Weights of a small transformer language model.
Size: 11 layers, width 160, 2 heads of 64 (1 for keys and values).
MLP neurons of a small language model. Each row is named by its layer, matrix (up: input weights) and neuron, and shows model dimensions 16-143. Each number is 128 + 24 x the weight over its row's rms, rounded and kept within 0 to 255.
Before each neuron's rows, "fires after" lists the tokens most often just before its 100 highest values on Wikipedia text that the model never trained on.

fires after: "-", " dis", "–", " ("
L8.up434 [127 167 127 113 144 182 143 143  88 123 178 104 139 137 130 131 103 110 132  90 148 125 189 153 156 100 168  70 130 103 127 111 142 124 171 130 130 110 124 137 148 142 138  76 113 126 139 125 168 101 130 152 156 156  89 163 155 147 119 157 128 124 131 130 132 109 131 120 128 164 111 119 138 132 165 141 158 107 152 158 116 149 152 132 118 117 126 104 161 122  88 101 142 121 128 154 113 151  77 127  79 199  77 145 127 131 114 120 112 136 148 171 102 117  82 139 117 125  89 130 141 127 119 150 146 110 174 135]

fires after: "\n", ","
L3.up254 [160 109 123 102 156  96 159 148  79 131 129 172 142 148 135  96 102 126 149 131 128 111 128 153 127 162 102 124 134 112 101 112 131 115 110 132 111  90 137 152 153 124 116 130 124 122 171 162  87 143 132 104  95 154 114 123 167  99 134  92 120 107 119 136 128  88 120 129 104 119 117 113 116 135 143  93 112 137 152 116 115 164 140 117  87 193 168 159 162 133 134 122 145 149 110 133 131 143 103 120 129 101 143  97 121 103 112 108 142 135 126 128 105 163 142 128 191 198 115  76 137 141 171 122 151 128 144 157]

fires after: " P", " p", " v", "us", " h", " H"
L6.up3 [114  95 137 146  86 136 139 121 144 147 139  91 143 130 108 126 141 146 139 118 190 155 153 173 152 125 118  99 128  98  98 155 121 142 154 145 114 170 132 128  96 135 107 105 160 163 155 141 129 147 140 113 107 117 169 128 114 109 126  83  82 155 107 140 102 143  97 153 137 112 178 125  90 145 153 104 176 126 128 159 132  92  75 125 146 106 175 161  90 112 156 132 137 132 189 127 119 122 164  94 144 155 131 152 111 152 144 134 109 136 122 136 178 129 109 120 137 110 119 100 140 107 133 157 126 128 174 147]

fires after: " p", " pr", " P", "P", " adv"
L6.up184 [128 122  95  52 139 114 111 144 112 141 121  92 148 140 144 101 150 123 138 115 148 172 125 114 136 111 150 125 162 120 108 163 130 182 156 140 168 142 126 124 117 143 114  98 166  92 147 147 121 152 116 153 107 165 114 129 132 126 126 161 140 139 104 105 102 101 137 135 123 130 150 135 146 111 177 116 154 107 124 142 119 137 108 138  98 169 157 138  99 100 115 110 100  96 124 138 129 111 137 101 128 149 150 183 138 141 127 158 118 154 114 145 136 155 132 108 136 152  71  88 126 147 153 136 104 134 160 144]

fires after: " m", " ", " M", "at", "ort"
L6.up444 [ 99 126 143 115 127 129 120 131  98 136 119 121 159 105 132 111 152  94 138  76 180 165 130 154 162 171 143 154 159 117 132 154 123 143 148 106 142 129 102  90 118 157 108 118 163  85 123 137 130 193 174 142 122 133 174 142 101 149 135 147  71 116 131  92 125 120 113 105 126 131  94 162 141 132 158 118 113  78 170 126 132 120 139 131 132 133 149 198 135 126 157 114 100 153 145 161 149 120 143 126 128 126 139 141 139 153 151 132 179 157  88 155 120 160 133 131 157 145  98 112 110 125 169 110 121 113 153 156]

fires after: " |", " (", " pre", " A", " ", " pe"
L8.up257 [152 137 127 120 134 139 123 162 123 147 120 133 122  86 165 102 127 142 118 142 150 105 138 107 162  91 126  98 175 147 158 168 133 116 105  87 152 120 151  89 138 179 115 113 113 133 112 150 155 109 138 138 131 110 124 108 154 166 110 143 123 178 148 146 155 138  88 121 151 127 142 118 106 114  87 117 118  98 112 112 106 139 126 142 154 140 132 121  96  96 128 135  90  97 145 195 126 117 108 113 119 161  90 141 134 139 115 138 113 134 117 184 144 114 101  72 106  89 142 121  98 136 117 143 120 125 159 142]

fires after: " L", ".", "l", "L", "u"
L3.up516 [153 111 116  95 145 117 194 130 125 105 159 123 141 167 155 110 144 104 163 127 164 146 112 124 144 136 110 132 129 106  83  96  83 130 167 157 169  95 139 147 122 148 118 111 194 112 157 138 102  95 135 126 140 140 134 113 110 175 105 100 123  96 137 138 122  99 100 123 144 139 102 129 146 112 116 146 115 121 129 149 133  76  99 116  76 141 151 161 185 123 146  76 127 145 136 114 143 114 128 169 136 114  97 126 123 102 122 134 128 168 130 112 112 119 180 125 134 150 145 152 130 126 109 135 146 152 151 132]

fires after: "-", " b", "\\", " pr", " ("
L8.up622 [126 142  84 130 161 133 119 136 117 168 126 157 168 131 120 139  83 102 121 117 115 152 139 148 113 133 144 112 140 134 115 138 158 139 146 120 134 101 130 124 138 142 118  73 145 163 112 136 167  83 155 172 124 141 138 157  98  98 117 160 127 117 165 123 141 116 101 146 120 119 148 104  96 138 144 116 123 127 112 158  66 167 150 155 101 112 163 118 110 120 138 106 117 116 124 136 144  99 108 115  86 134 107 146 138 104  50 120 126 140 131 167 123 114 109  99 119 100 100 118 107 151 137 127 122 101  97 120]

fires after: " ", "-", " l", " sup", "y"
L8.up639 [121 105  82 142 147 139 158 168 111 162 158 120 194  94 126 127 157  70 158  92 129 131 154 110 110 160 134 131 145 103  56 140 101 132  94  94 157 111 109 164  84  92  95 160 189 117 132 148 130 118 131 133 126 136 118 141 102 112  95 115 108 117 107 110  88 114 108 111 136 144 169 137 114 139 178 126 134  99 159 112 144 135 142 129 117 185 138 117 111 127 139  89 125 117 131 137 121 125 131 140 111 118 124 163 130 123 118 150 133 121 145 142 151 164 114 157 119 107 126 153 134 124  99 156  87  99 135 115]

fires after: ".", " ", "se", "k", "′", ","
L6.up448 [126 143 134 155 144 114 111 169 117 117 141 131 104 136  95 119 117 111 188 130 163 137 122 147 138 119 200  85 161 134 132 191 156  96 109 120 166 129 129 123 130 130 157 117 157 147 112 143 125 105 155 121 133 125 137 170 161 141 141 131  97 112 149 100 100 141 151  93 131 135 148 110 114  98 143 134  93 111 149  87  88 125 140 172 109  97 166 134 156 120 101 132 143 150 156 139 115 104 174 133 112 154 130 147 134 112 121 101 124 159 107 175 116 103 129 112 154 128 101 125 119 148 140 111 106  99 159 171]

fires after: " V", "mer", " |", " Mar", "ar"
L3.up292 [156 126 118 129 143 140 147 100 128 173 132 135  98 143 109 114 147  62 145 122 129 124 153 145 101 139  98 121 138 144 131 129 158 111 198 130 150 108 133 107 119 141 135 115 114 124 143 139 100 118 179 105 118 144 133 112 133 131 130 128 101 118 156  91 178 124 155  94 117 114 119 105  94 114 114 109 160 117 114 139  88 152 108 148 101 111 151 165 153 119 153 126 121 140 118 146 110 145 117 151  94 113  74 153 103 141  83 151 134 126  97 133 179 197 148 169 143 149 139 136 123 149 141 114 148 126 131 127]

fires after: "-", "\n", " ("
L3.up587 [163  97 147 116 145 150 133 135  85 141 135  93 191 150 170 113 153 144 125  99 149 135 130 120 130 123  96 110 143 108 119 100  99 113 139 148 148 102 147 137 135 119 142 137 147  91 104 146 118 145 120 112 125 113 148 124 127 146 103  79 100 132 137 126 164 101  93  91 140 107 142 167 115 133 167  90 150 135 158 129 101 126 105 145 127 182 129 147 139 150 124 101 114 144 124 141 177 135 121 119 110 164 122 133 151 110 118 149 133 188 120 196 168  80  92 124 175 159  79 123 148 105 110 152 153 130 161 136]

fires after: " Cal", " V", " N", " Ass", " v", "ac"
L3.up469 [138 115 108  82 121 139 141 133 110 188 148 143 120 119 148  94 165  68 154 108 131 105 155 160 176  99 139 122 141 142 133 159 163 110 156 131 145 120 121 118 130 123 116  91 132  86 121 143 148 149 110 129 146 159 113 108 125 142 147 120 101 124 148  69 146 126 121 126 122  96 149  94 135 142 143  98 167 153 132  97 187 182 171 149  90 128 138 124  91 100 103 100  70 155 139 115 125 111 171 138 112 145 108 106 118 131 107 133 102 115 154 133 132 136  90 110 149 145 116 107 113 166 136 153 123 112 124 138]

fires after: " (", "-", "w", " w", " \"", " j"
L8.up129 [137 141 123 106 121  86 114 129 100 165 107 109 203 125 136 146 107 113 148 127 132 124 157 170 142 132 113 108 157 121 109 177  84 144 123 130 163 110 134 106 114 160  83  97 141  98 151 105 132  97 149 150 139 113 191  92 124 169 118 148 106 117  86 111 109 126 172 145 134 176 139 129 133 148 121 131 133  52 136 137 103 125 108 153 112 137 128 138 150 112  96 150 127 124  82 132 154  87 100 119 138 132 108 137 131 164  69 130 116 130 152 154 136  92 104 134 137 127 120 151 147 115 111 133 133 137 143 125]

fires after: " P", " p", " T", " I", "é", " E"
L8.up39 [136 100  90 141 125 105 149 158  82 114 104  98 137 104 119 142 151 164 150 106 105  93 189 137 137 126 155  96 118 143  70 182  78 145 146 122 156 117 125 126 160 179 148 117  99 132 149 131 136 127 138 120  80 133 143 113 163 120 110 135 167 153  79 147  98 118 107 132 102 160 155  74 123  94 132 107 118 142 118 122 149 128 145 132 109 158 157 157 129 146 117 112 130 140 149 142 147 173 125 108 128 131 149 158 148 123 134 109 105 124 107 124  82 152 161 145 123 109 132 117 124 159 150 106 129 106 116 180]

fires after: " |", " l", " r", " h", " G", " c"
L6.up94 [119  67 141 146 164 109 115 117  94 168 130 131 133 127 162 107 101 142 141  84 149 151 108 184 108 149 104 109 129 110  75 175 154 130  97 123 155 154 123 158 102 140 101 150 133 160 178 157 134 114 142 157 102 102 143 119  91 161 119 143 120 139 121 171 109 140 182 100 114  97 145 146  92 121 142 150 118  97 144 114 144 131 127 111 130 140 152 148 108 124 153 108 131 132 158 161 104  93 124 108 101 119  75 158 135 129 107 158 128 114  86 117 123 149 110 167 163 163 111 154 137 186 117 147 114  99 139 116]

fires after: " (", " \"", "-", "\n", " "
L8.up631 [142 102  88 121 145 111 160 151  84 157 141 115 159 138 129  89 167 156 147 138 131 171 150 149 132 132 115 143 144 122 148 137 106 105 108 128 112  91 142 130 122 124 118 120 121 103 162 180 100  94 150 134 110 138 122 112 136 118 105 108 105 127 124 138 146  92 151 120 107  86 161 134  63 159 148  98 143 138 143 120 125 136 118 151 136 171 155 131 146 136 137 133 123 139 149 159 135 126 115 138 113 150 131 139 129 118  93 133 133 147  98 108 197 106 102 142 191 156  76 173 139  96 118 145 159  95 136 168]

fires after: " |", ",", " (", "o", " 6"
L6.up428 [151  78 113 105 132  90 135 122 135 113 144 112 159 121 109 174 122 143 124 124 102  88 125 142  98 136 132  96  73  98 149 156 117 163  84 120 129  73 132 126  98 147 118 155 130 123 148 152 152 125 126 169 154 112 194  90 139 140 119 152 109 152 114 138 172 116 140 129 124 110 137 156 111 110 164 111 115 131 106 134 118 132 158 116 149 146 131 128 160 107  61 119 107 158 126 179  99 165 135 163  92 118 144 137 109 125 129 150  93  87 107 124 118 175 161 126 180 139  75  99 138 122 138 147 125 145 105 141]

fires after: "ro", "re", "ol", "-", "ele", "let"
L3.up590 [116 110 133  86 168 111 135 157 133 165 112 136 122 103 129 111 181 100 116  99 113 151 116 137 158 201 132 107  99 159 118  97  91  99 103 132 150 145 140 126 122 115 130 138 147 137 138 104 118 119 143 104 149 149 123 154 150 112 119 111  88 116 162  80 105 138 114 168  90 100 145 136 136  78 143 153 127 139 162 149  98 142 128 160 121 149 172 157 114 143 120 133 136 102  72 116 125 156 151 159  87  98  90 151 175 143 119 168 108 131 125 179 101 130 145 141 119  92 122 143 129 124 161 146 145 110 167 150]

fires after: "u", ".", " L", "l"
L3.up259 [118 112 135  82 148 103 107 118 127  88 106 144 122 146 107 120 145 119 132 107  98 176 123 147 117 131 130 151 128 108 122 119  82 150  98 135 141 112 154  75 153 168  96 157 124 124  90 132 145  93 138 138 187 136 146 146 141 143 144 133 115  95  95 140  65 114 123 128 141 116 119  94 167 114 137 123 125  91 167 130 176 136 140 116 108 159 163 140 145 153 158 131 128 118 122 129 149 135  75 124 144 130 121  92 152 139 177 147 109 105 144 129 165 171 147 143 158  95 126 135  89 155  99 182 139 121 124 141]

fires after: " V", " Cal", " M", "iv", " m", " Geor"
L3.up8 [133 127 138 125 112 118 113 144  85 153 128 122 164 155 170  96 195  89 167  99 133 116 125 183 139 136 130 121 164 107 110 166  96 126 128  90 127 121 133  84 158 116  77 123 136 128  78 137 151 144 153 156  90 127 129 133 135 127  81 108 109 113 139 114 166 157 131 134 167 108 130 106  99 119 142  91 140 102 144 107 102 138 117 157 117 124 147 149  77 147 144  99 103 145 119 144 106 104 136 126 106 127 118 146 133 124  75 180 117 140 121 133 125 149 121 141 115 171 124  98 103 145 158 146 103 105 156 158]

fires after: " P", " C", " B", " M", " F", " A"
L8.up544 [130 110 135  93  98  89 123 153 126 135 133 127 116 123 177 118 159 129 164 114 155 144 151 118 151 138 150  90 115 172 130 136 142 136 138  96 135 127 116 126 107 147 126 122 122 133 134 175 104 107 112 119  99 129 159 158 144 142 125 108 154 121 133 144 131 149 135 128 171 117 130 119  98 134 128 121 158 127 121  89 120 106 128 115  95  92 172 142 134 108 151  80 133 155 107 155 136  95 150 131 115 184 140 175 132 148  91 154 157 138 103 158 105 180 100 178 172 130 163 131 135 149 167 144  94 149 128 186]

fires after: "-", "\n", "==", " dis", " o", " Des"
L8.up413 [122 143 142 124 163 142 152 161 128 153 116 114 137 107 120 128 165 111 133 108 116 109  88 126 135 119 154 129 134 162 103 113 125  99 189 138  93 128 110 126  80 105 135 101 146 116 173 124 155 143 127 144 173 133 161 153 149 151 150 148  95 123 116  84 119 100 117 106 154 121 101 100 115 133 121 113  96  96 167 159  87 143 138 152 124 162 111 106  93 103 110  69 122 132 137 132 109 101 142  92 124 178 130 128 114 176 102 119 128 141 121 193 129 109 120 112 170 180 113 136 106 109 131 122 128 139 186 121]

fires after: "il", "aus", "el", "os", " 196"
L3.up79 [106 131 118 117 120  84  95 171 159 135 118 134 102 115 122 175 152 113 153  56 107 113 101 140 124 132 136 168 134 160 127 112  97 143 132 112 149 148 141  98  94 137 173 154 170 115 111  82 135 114 103  81 127  82 136 159 141 145 154 117  90  96 118 134 145 102 100  87 152 151 129  99 169 104 134 139 119 103 179 130 154 137 134 148 154 122 136 124 132 156 141 114 150 158  97 144 149 157 146  86 139 150 140 167 132 129 133 142 187 115 143 128 115 143 154 128 135 102 117 116 122 157 153 129 104 163 153 103]

fires after: " to", " e", " E", " l", " I"
L8.up285 [155 100 130 135  99  65 112 114  63 113 109 121 175 145 141 119 122 134 131 175 122 136 101 111 153  96 110  95 136 132 103 205 130 127  92  96 164 107 151 123 144 148 122 153 121 143 153 123 141 108 109 119 113 105 126 130  85 156 116 118 121 106 122  91 118 125 118 117  82 153 165  99 146 136 156  92  96 117  97 106 117 127 136 141 129  98 152 170 138 128 107 123 110 128  98 119  88 105 162 158 159 140 130 152 141 153 104 111  85 124 116 151 116 162 131 179 168 129 122 104 113  88 160 145 113 129 146 155]

fires after: " c", " C", " P", "A", "op", " S"
L7.up213 [150 117  82 154 127 135 141 108  86 172 165  83 156 134 176 127 104 131 144  88 138 131 144 104 144 106 109 133 104 148  98 140 150 109 123 137 122 173 138 143 124 123 140 134 132 112 120 133 145 186 146 132 153 159 121 127 130 138 134 129 124  96 135 111 122 121 140 183 140 124 111 173 132 104 142 120 192 115 110  91 176 171  94 126  82 159 140 147 120 111 152 108 133 136 144 140  66 159 113 142  93 174 122 143 145 105 135 138 153 143 152 139 131 155 138 133 128 121 148 151 155 157  96 106 146 131 129 129]

fires after: "\n", " f", " ", " d", " D"
L8.up265 [125 130 105 129  93 110 149 132 101 171 123  67 172 133 154 136 136 131 146 121 181 149 183  91 148 119 144  94 156  99 120 131 133 128 159 121 153 106 117  98 118 115 140 128 131 168 140 125 102 111 175 147 126 170 120 144 141 106 112 129 126 149 140 141 149 142 154 120 126  89 212  93 121 123 143  89 145 122 108 161 108 143 113 153  77 110 152 122 142  91 161 109 108 121 137 173 144  97 140 135 122 128 133 132 107 136 129 170 119 119 129 135 134 147 112 126 124 116 120 167 123 117 123 110 115 106 144 132]

fires after: " t", " p", " fl", " h", " T", "s"
L3.up627 [102 141 175 127 141  97 117 118 127 151 100 112 158 205  89  97 124 107 150 123 145 101 121 171 149 145 117 125 204 115 129 165  89 139 115 146 127 132  97 157 151 101 143 139 124 123 139 151 147 117 152 123  92 121 116 154  94 181 100  90 142 125 125 118 125 123 126  96 144 132 133 149 109 128 114 105 115  99  97 130 131 118 110 122 157 151 159 142 125 132 131 156 115 147 152 162 113 139 162 152 105 170 105 137 104 134  91 137 137 136 154 168 146 115 144 159 140 163 113 115 100 137 115 150  89 116 145 164]

fires after: " P", " pr", "p", " p", " C", " M"
L7.up331 [153 130 115 128 142 145 147 143 102 127 151  82 112 193  98 123 116 154 135 116 149 149 130 129 166  89 130 112 126 159  59 121 165 133 115  86 160 114 143 109  83 147 185 131 154 135  90 158 141 167 141  74 114  93 104 139 109 115 130  83 149 113 111 134 123 118 112 147 116 123 121 150 110 155 161  97 108 142 128 131 147  92  95 123 121 150 152 158 130 113  82 126  74 139 137 116  96 112 168  98 124 142 114 151 143  99 146 162 127 139 115 143 100 111 119 154 150 139 148 108 146 145 138 141 124 111 133 148]

fires after: " T", " c", " C", " bel", " t", "t"
L6.up457 [139 135 106  87 126 133 190  95 124 144 100 104 138 129 118 124 142 113 146  98 128  77 132 107 162 117 151 102 139 140 102  98 131 166 177 121 138 143 122 140 128 146 128 128 147 111 155 143 101 146 145 130 107 125 134 107 136 142 145  74 100  96 140 165 151 121 174 146 131 119  94 166 125 145 160 128 117 110 102 111 105  87 112 141 154 130 151 129 143 131 126  85 112 121 156 129 123 135 118 149 101 138 109 148 165 108  95 148 134 151 121 146 151 143 175 127 127 145 180 108 117 192 129  93 150 137 110 118]

fires after: " |", " G", " g", "|", " K", "-"
L6.up35 [143 126 108 136 140 117 136 152  96 145  97  61 105 129 123 176  86 100 148 141 114 142 129 193 122 136 150 103 138 148 162 192 133 112  76 130 145 154 121  95  91 140 124 160 139 135 144 189 122 129 133  91 119 135 135 117 135 195 102 107 123 115 123 193  98 145  80 143 112 133 132 139 114 144 156 128 102 142 125 125 153 159 133  91 141 153 109 103  82 126  92 109 107 108 128 145  84 121 127 119 133 139 104 167 117 133 166 150 151 125 107  76 119 143 137 131 150 115 150 114 113 112 101 139 124 116 111 161]

fires after: " P", " p", " L", "P", " la"
L6.up503 [150 125 118 113 124 142 151 137  97 113 153 124 111 127 171 127 143  85 123 115 162 110 146 153 116  95 108 108 126 116  78 131 140 155 163 130 132 156 111 105 143 159 152  92 144 109  90 122 133 132 166 122 106 134 134 120 116  95 104 119  90 124 131 134 119 130 151 136 123 137 187 122 121 139 110  74 105 134 154 117  99 129 120 157 128 111 161 143 171 151 124  99  93 109 107 150 143 151 124  88 139 146 122 141 106 121 101 160  94 121  92 173  85 161 120 140 136 115 116 113 120 112 139 174 116 103 102 139]

fires after: "ac", " P", "ip", "ate", "ro", " p"
L8.up119 [116 138 113 158 130 126 139 157 116 153 163 100 143 135  97 117 189 143 121 113 130 142 176  99 135 129 161 114 145 108 147 109 123 112 150 121 138 105 145 122 121 125 130 123  82 116  98 121  90 141 111 115 140 117 129 120 145 111 117 138 144 142 166 108 117 113 141 151 126 125 145 129 145 134 133  72 171 161  90 126 139 127 107 111 124 146 135 101 106 117 135  50  88 111 155 106  81 181 167 134 118 163 164 157 141 140 165 123 173 117  87 148 129 134 102 110  90 151  78 160  94 164 125 168 115 114 145 148]

fires after: " |", ",", ";", " the", "ic"
L6.up127 [143 129 111 131 135 105 119 133 134 152 137 171 134 145 116 138 150 108 135 106 174 134 113 122 130 146  87  82 158 117 159 160 130 137 169 133 108 125 124 150 110 169 105  99 123 135  84 166 122  98 143 115 131  78 150  78 133 150 106 113 136 168 112 126 174 129 146 153  77 163 113 131 147 144 167 141 157  97 107 106 103 157 155 143 167 155 150 125 136 110 100  99 133 109 155 153 113 161 101 132  92 158 194 167 165 188 131 118 149 132  99 118 117 154 118 128 113 136 124 114 139 112 159 149 139 158 105 151]

fires after: "-", "i", " ("
L8.up254 [137 129 117 101 128 160 112 151  97 128 127 144 131 127 172 120 129 108 118  75 150 131 145 129 105 161 113  89 123 147 181 137 124 141 165 152 133 168 125 108  92 150 147  75 184 126  94 138 139 143 178 121 115 118 183 118 117 138 136 152  99 126 124 114 132 101 135 135 163 130 157 148 131 151 179 146 164  99 127 115 110 145 131 146  54 163 120 119 141 160 163 109  97 125 151 137 136 141 178 147 135 143 169 112 122 103  92 126 126 120 108 154 158 125  78 120 144 101 120  74 115 121 142 144 129 103 140 140]

fires after: " |", " D", "|", " T", " "
L6.up290 [ 85 130 138  80 133 134 114 128 113 120 123 148 105 118 157 126 138 113 128 155 112  89 141 126 179  87 142 101 143 140 123 107 110 149 113 101 112  84 118  98 152 134 103 109 137  97 154 155 137 125 157 157 129 163 143 136 149 163  84  95 148 139 109 156 121 187 142 124 122 143 140 134 116 136 124  99 115  73 112 175  84 135 129 143  85 131 151 127 119  84 131 117 142 107 177 149  93 127 128 104 119 178 112 111 122 135 120 114  98 148 141  97 123 164 134 108 119 138 157 109  87 131 134 103 140 103 107 152]

fires after: "\n", " the", " C", "==", "==="
L7.up163 [134  95 134 132 118 117 135 105  82 125 114 132 147 119 160 114 178  90 128  78 165 113  99 167 174 141 126 135 173 107 113 106 118 150 128 162 117 115 117 111 142 143 152 134  99  94 147 100 121 157 124 165 170 131 187 122  69 140 115  94 137 101 130  80 181 147 117 111 131 112 145  83  85 123 128 121 151 143 156 119 122 182 145 132 117 136 135 140 129 138 112 104 135  91 141 134 136 111 165 119 142 141  99 127 109 113  96 123  96 139 141 165 142 107 114  91 109 165 122 100 126 119 144 132 104 120 123 125]

fires after: ",", "g", "f", "ett", " sp", "m"
L3.up358 [128 107 125  90 132  91 106  91 166 114 116 159 160 146 105 138 106 172 129 108 170 101  94 144 149 148 148  98 166 133 133 166 121 130 158 137 107 110  96 106 133 130 118 103 127 121  93 106 119 149  86 119 149 116 167 119 106 117 136 134 120 155 118 148 150 115 107 120 121 112 143  89 154 144 133 121 104 123 161  92 149 138 133 159 127 153 152  81 120 128 137 114 116 140 148 111 165 119 110 161 136 172 108 185  89 158 175 113 144 100 152 154 220 132 142 168 102 110 116 138 146 159  85 164 128 115 148 151]

fires after: ".", ","
L3.up352 [156  98 162 108  69  98 110 102 116  88 109 120 150 140  81 139 102 153 161  66 130 155 146 151 176 178 131 170 148 129 145 147 147 120 160 151 182 105 121 100 158 138  93 139  84 142  80 144 139 127 159 135 147 157 145 146 110 177 106 139 114 123 103  88 105 160 141 132 138 100 111 102 100 109 124 128 136  93 122 115 116 124 106 125 155 114 121 116 131 107 107 131 153 133 141 173 154 127 130 149 125 186 132 125 109 147 121 133 113 154 112 151 160  93 144 105 127  88 135 135  96 124  96 127 103 150 142 162]

fires after: " w", " (", "-", " f", " j", " e"
L8.up582 [118  90 110 123 136 115 125 168 100 106 131 136 164 136 162 151 104 125 169 150 141 100 149 107 121 134 190 127 120 170 131 136 110 107 102  99 145 117  98 123  93 152 112 138 133 149 139 157 146 126 149 144 125 116 140 119 120 177 153 175 112 103 106 112 162 148 160 119 165 184 113 111 108 114 155 135 122  54 164 127 130 147  82 151 122 152 167 131  89 106 125 155 153 122  65 153  95  96 156 139 124 146 111 135 151 101  99 148 130 127 114 126 150 121 124 108 142  61 100 132 130 104 100 120 105 129 153 130]

fires after: " pro", "-", " f", " o", "b", " re"
L6.up524 [145 102 121 132 155 159 120 197 121 137 101  89 119 112 110 116 158 122 111 133  84 153 142 136  98 108 162 130 130 147 128 154 115 130 114  97 145 141 116 119 123 164 116 136 114  77 133 147 134 155 129 124 143  78 112 134 114 136 154 146 162 121 152 123 122  86 158 145 144 140 144 111  69 137 141  91  99  94 151 103 145 105 120 135 134 143 119 104  95 148 115 117 125 137 133 159 125 127 158 103  87 137  94 179 161 113 174 106 118 154 106 115 169 118 148 130 125 138 129 111 123  91 153 151 127 186 156 115]

fires after: " M", " ", "I", " m", " comp"
L8.up388 [101 152 170 105 123 146  98 166 100 130 145 136 166  93 130 112 160 111 172  48 118 103 128 138 160 185 132  97 143 113 120 103 102 113 119  84 122 122 154 110 122 129  85 133 125 110 139 148 118 168 131 134 134 100 111 147 125 127  96 150  98 130 135 114 128 147 121 113 161 133 122 141 115 139 134 124 141 133 122  81 114 122 120 140  67 123 142 146 112 151 115 127 135 162 136 170 101 149 160 116 120 139 104 173  85 141 183 143 144 131 124 161 109 103 148 159  90 142 155 112  91 147 158 146 152 127 125 151]

fires after: " T", " t", " v", " C", " G"
L3.up623 [157 107  88 112 133 102 134 124 121 149 118 152 143 186 106  85  82 137 186 146 167 111 144  97 132 123 134 140 143 101 112 137 149 133 117 143 135 120 134 163 152 137 109 125 155 136 155 127 134 142 125 110 115 175 113 107  99 139 117 113 123 107 157 122 155 120 112 137 122 124 110 143  93 155 127  76 122 114  99 117 115 150 132 117 123 132 160 117 134 128  55 123 112 147 182 164  79  98 139 167 156 118 158 148 125 115 140 146 130 110 162 142 204 187 155 136 126 115 121 110 123 164 145 144 159  60 144 135]

fires after: ",", " b", "-", " (", " f", " c"
L8.up219 [144 112 127 104 146 139 125 178 154 183 104  96 162 125 136 137 159 104 120 144 135 106 158 140 118 181 146 126 148 132 163 146 123 103 139 114 152 113 162  63  47 142 120 136 112 164 128 141 120 112 120 136  85 103 144 118 129 135 130 131 130 147 108 118 154 103 135  78 107 116 139  88  73  70 157 158 170  82 147  99  97 154 127 131 133 111 109 162 118 147 140 132 134 115 111 190 136 145 117  91  98 131 127 170 137 116 132 121 115 130 100 142 169 152 103 120 134 132 119  83 147 144 109 102 120 144 143 133]

fires after: " J", " H", " G", " E", " K", " e"
L3.up314 [143 102 159 111 158 159  85 124  93 108 149 162 164 134 117 115  84 162 118 150 119 118 154  82 130 111 137 125 142 113 134 151 189 147 120 143 151 123 144 110 118 127 113 128 179 146 150 107 101 141 167 113  98 131 125  90  78 162  87 142 150 103  92 105 113  90 137 140 117 147 154 145 135 163 200  81 117 126 139 110  93 122 111 143 140 137 122 132 135  99 133 105  78  92 143 130 119 118 180 142 157 106  99 139 117 119 104 149 126 110  95 138 117 163 120 138 150 123 147  86 111 133 143 102 134 120 159 157]

fires after: " c", " C", " A", " ab", " d", "iss"
L7.up6 [113 114  89 151 112 109 131 123 103 125 121 121 132 121 189 142 206 115 123 116 131 174 110 131 154 117 120 119 137 101 112 140 103 133 178  79 123 129 128 107 144 162  92 152 118 121 119 157 128 135 144 138 136 160 145 109 145  92  94 107 119 102 139 117 120 119 155 190 162 116 155 137 114 125 136 108 140 119 104  70 106 177  83 143 128 176 179 153 140 115 109  72 141 144  91  96 119 139 119 138 105 144 138 132 136 135  91 151 140 142  99 117 100 123  72 116 123 106 136  61 103 143 163  97 111 135 138 120]

fires after: " H", "z", "us", " in", "p"
L6.up372 [119 100 129 137 141 123 165 141 111 123 146  98 146  93 139 143 117 106 117 119 148 153 141 148 152 149 150 120 157 118 110 147 105 141 168 137 112 163  80 143 138 159 127 136 166 145 160 116 140 137 139 116 109 118 181 119 159 125  91  64 125  97 123 136 104  68  95 120 131 139 120  91  99 123 208  92 164  99 141 121  96 107  78 193 137 150 160 140 146 167 149 125 114 125 134 110 121 122 143 114 123 116 145 157 132 132 102 180 122 131 134 141 145  83 155 113 118 140 115 111 115 137 121  96 122  75 150 154]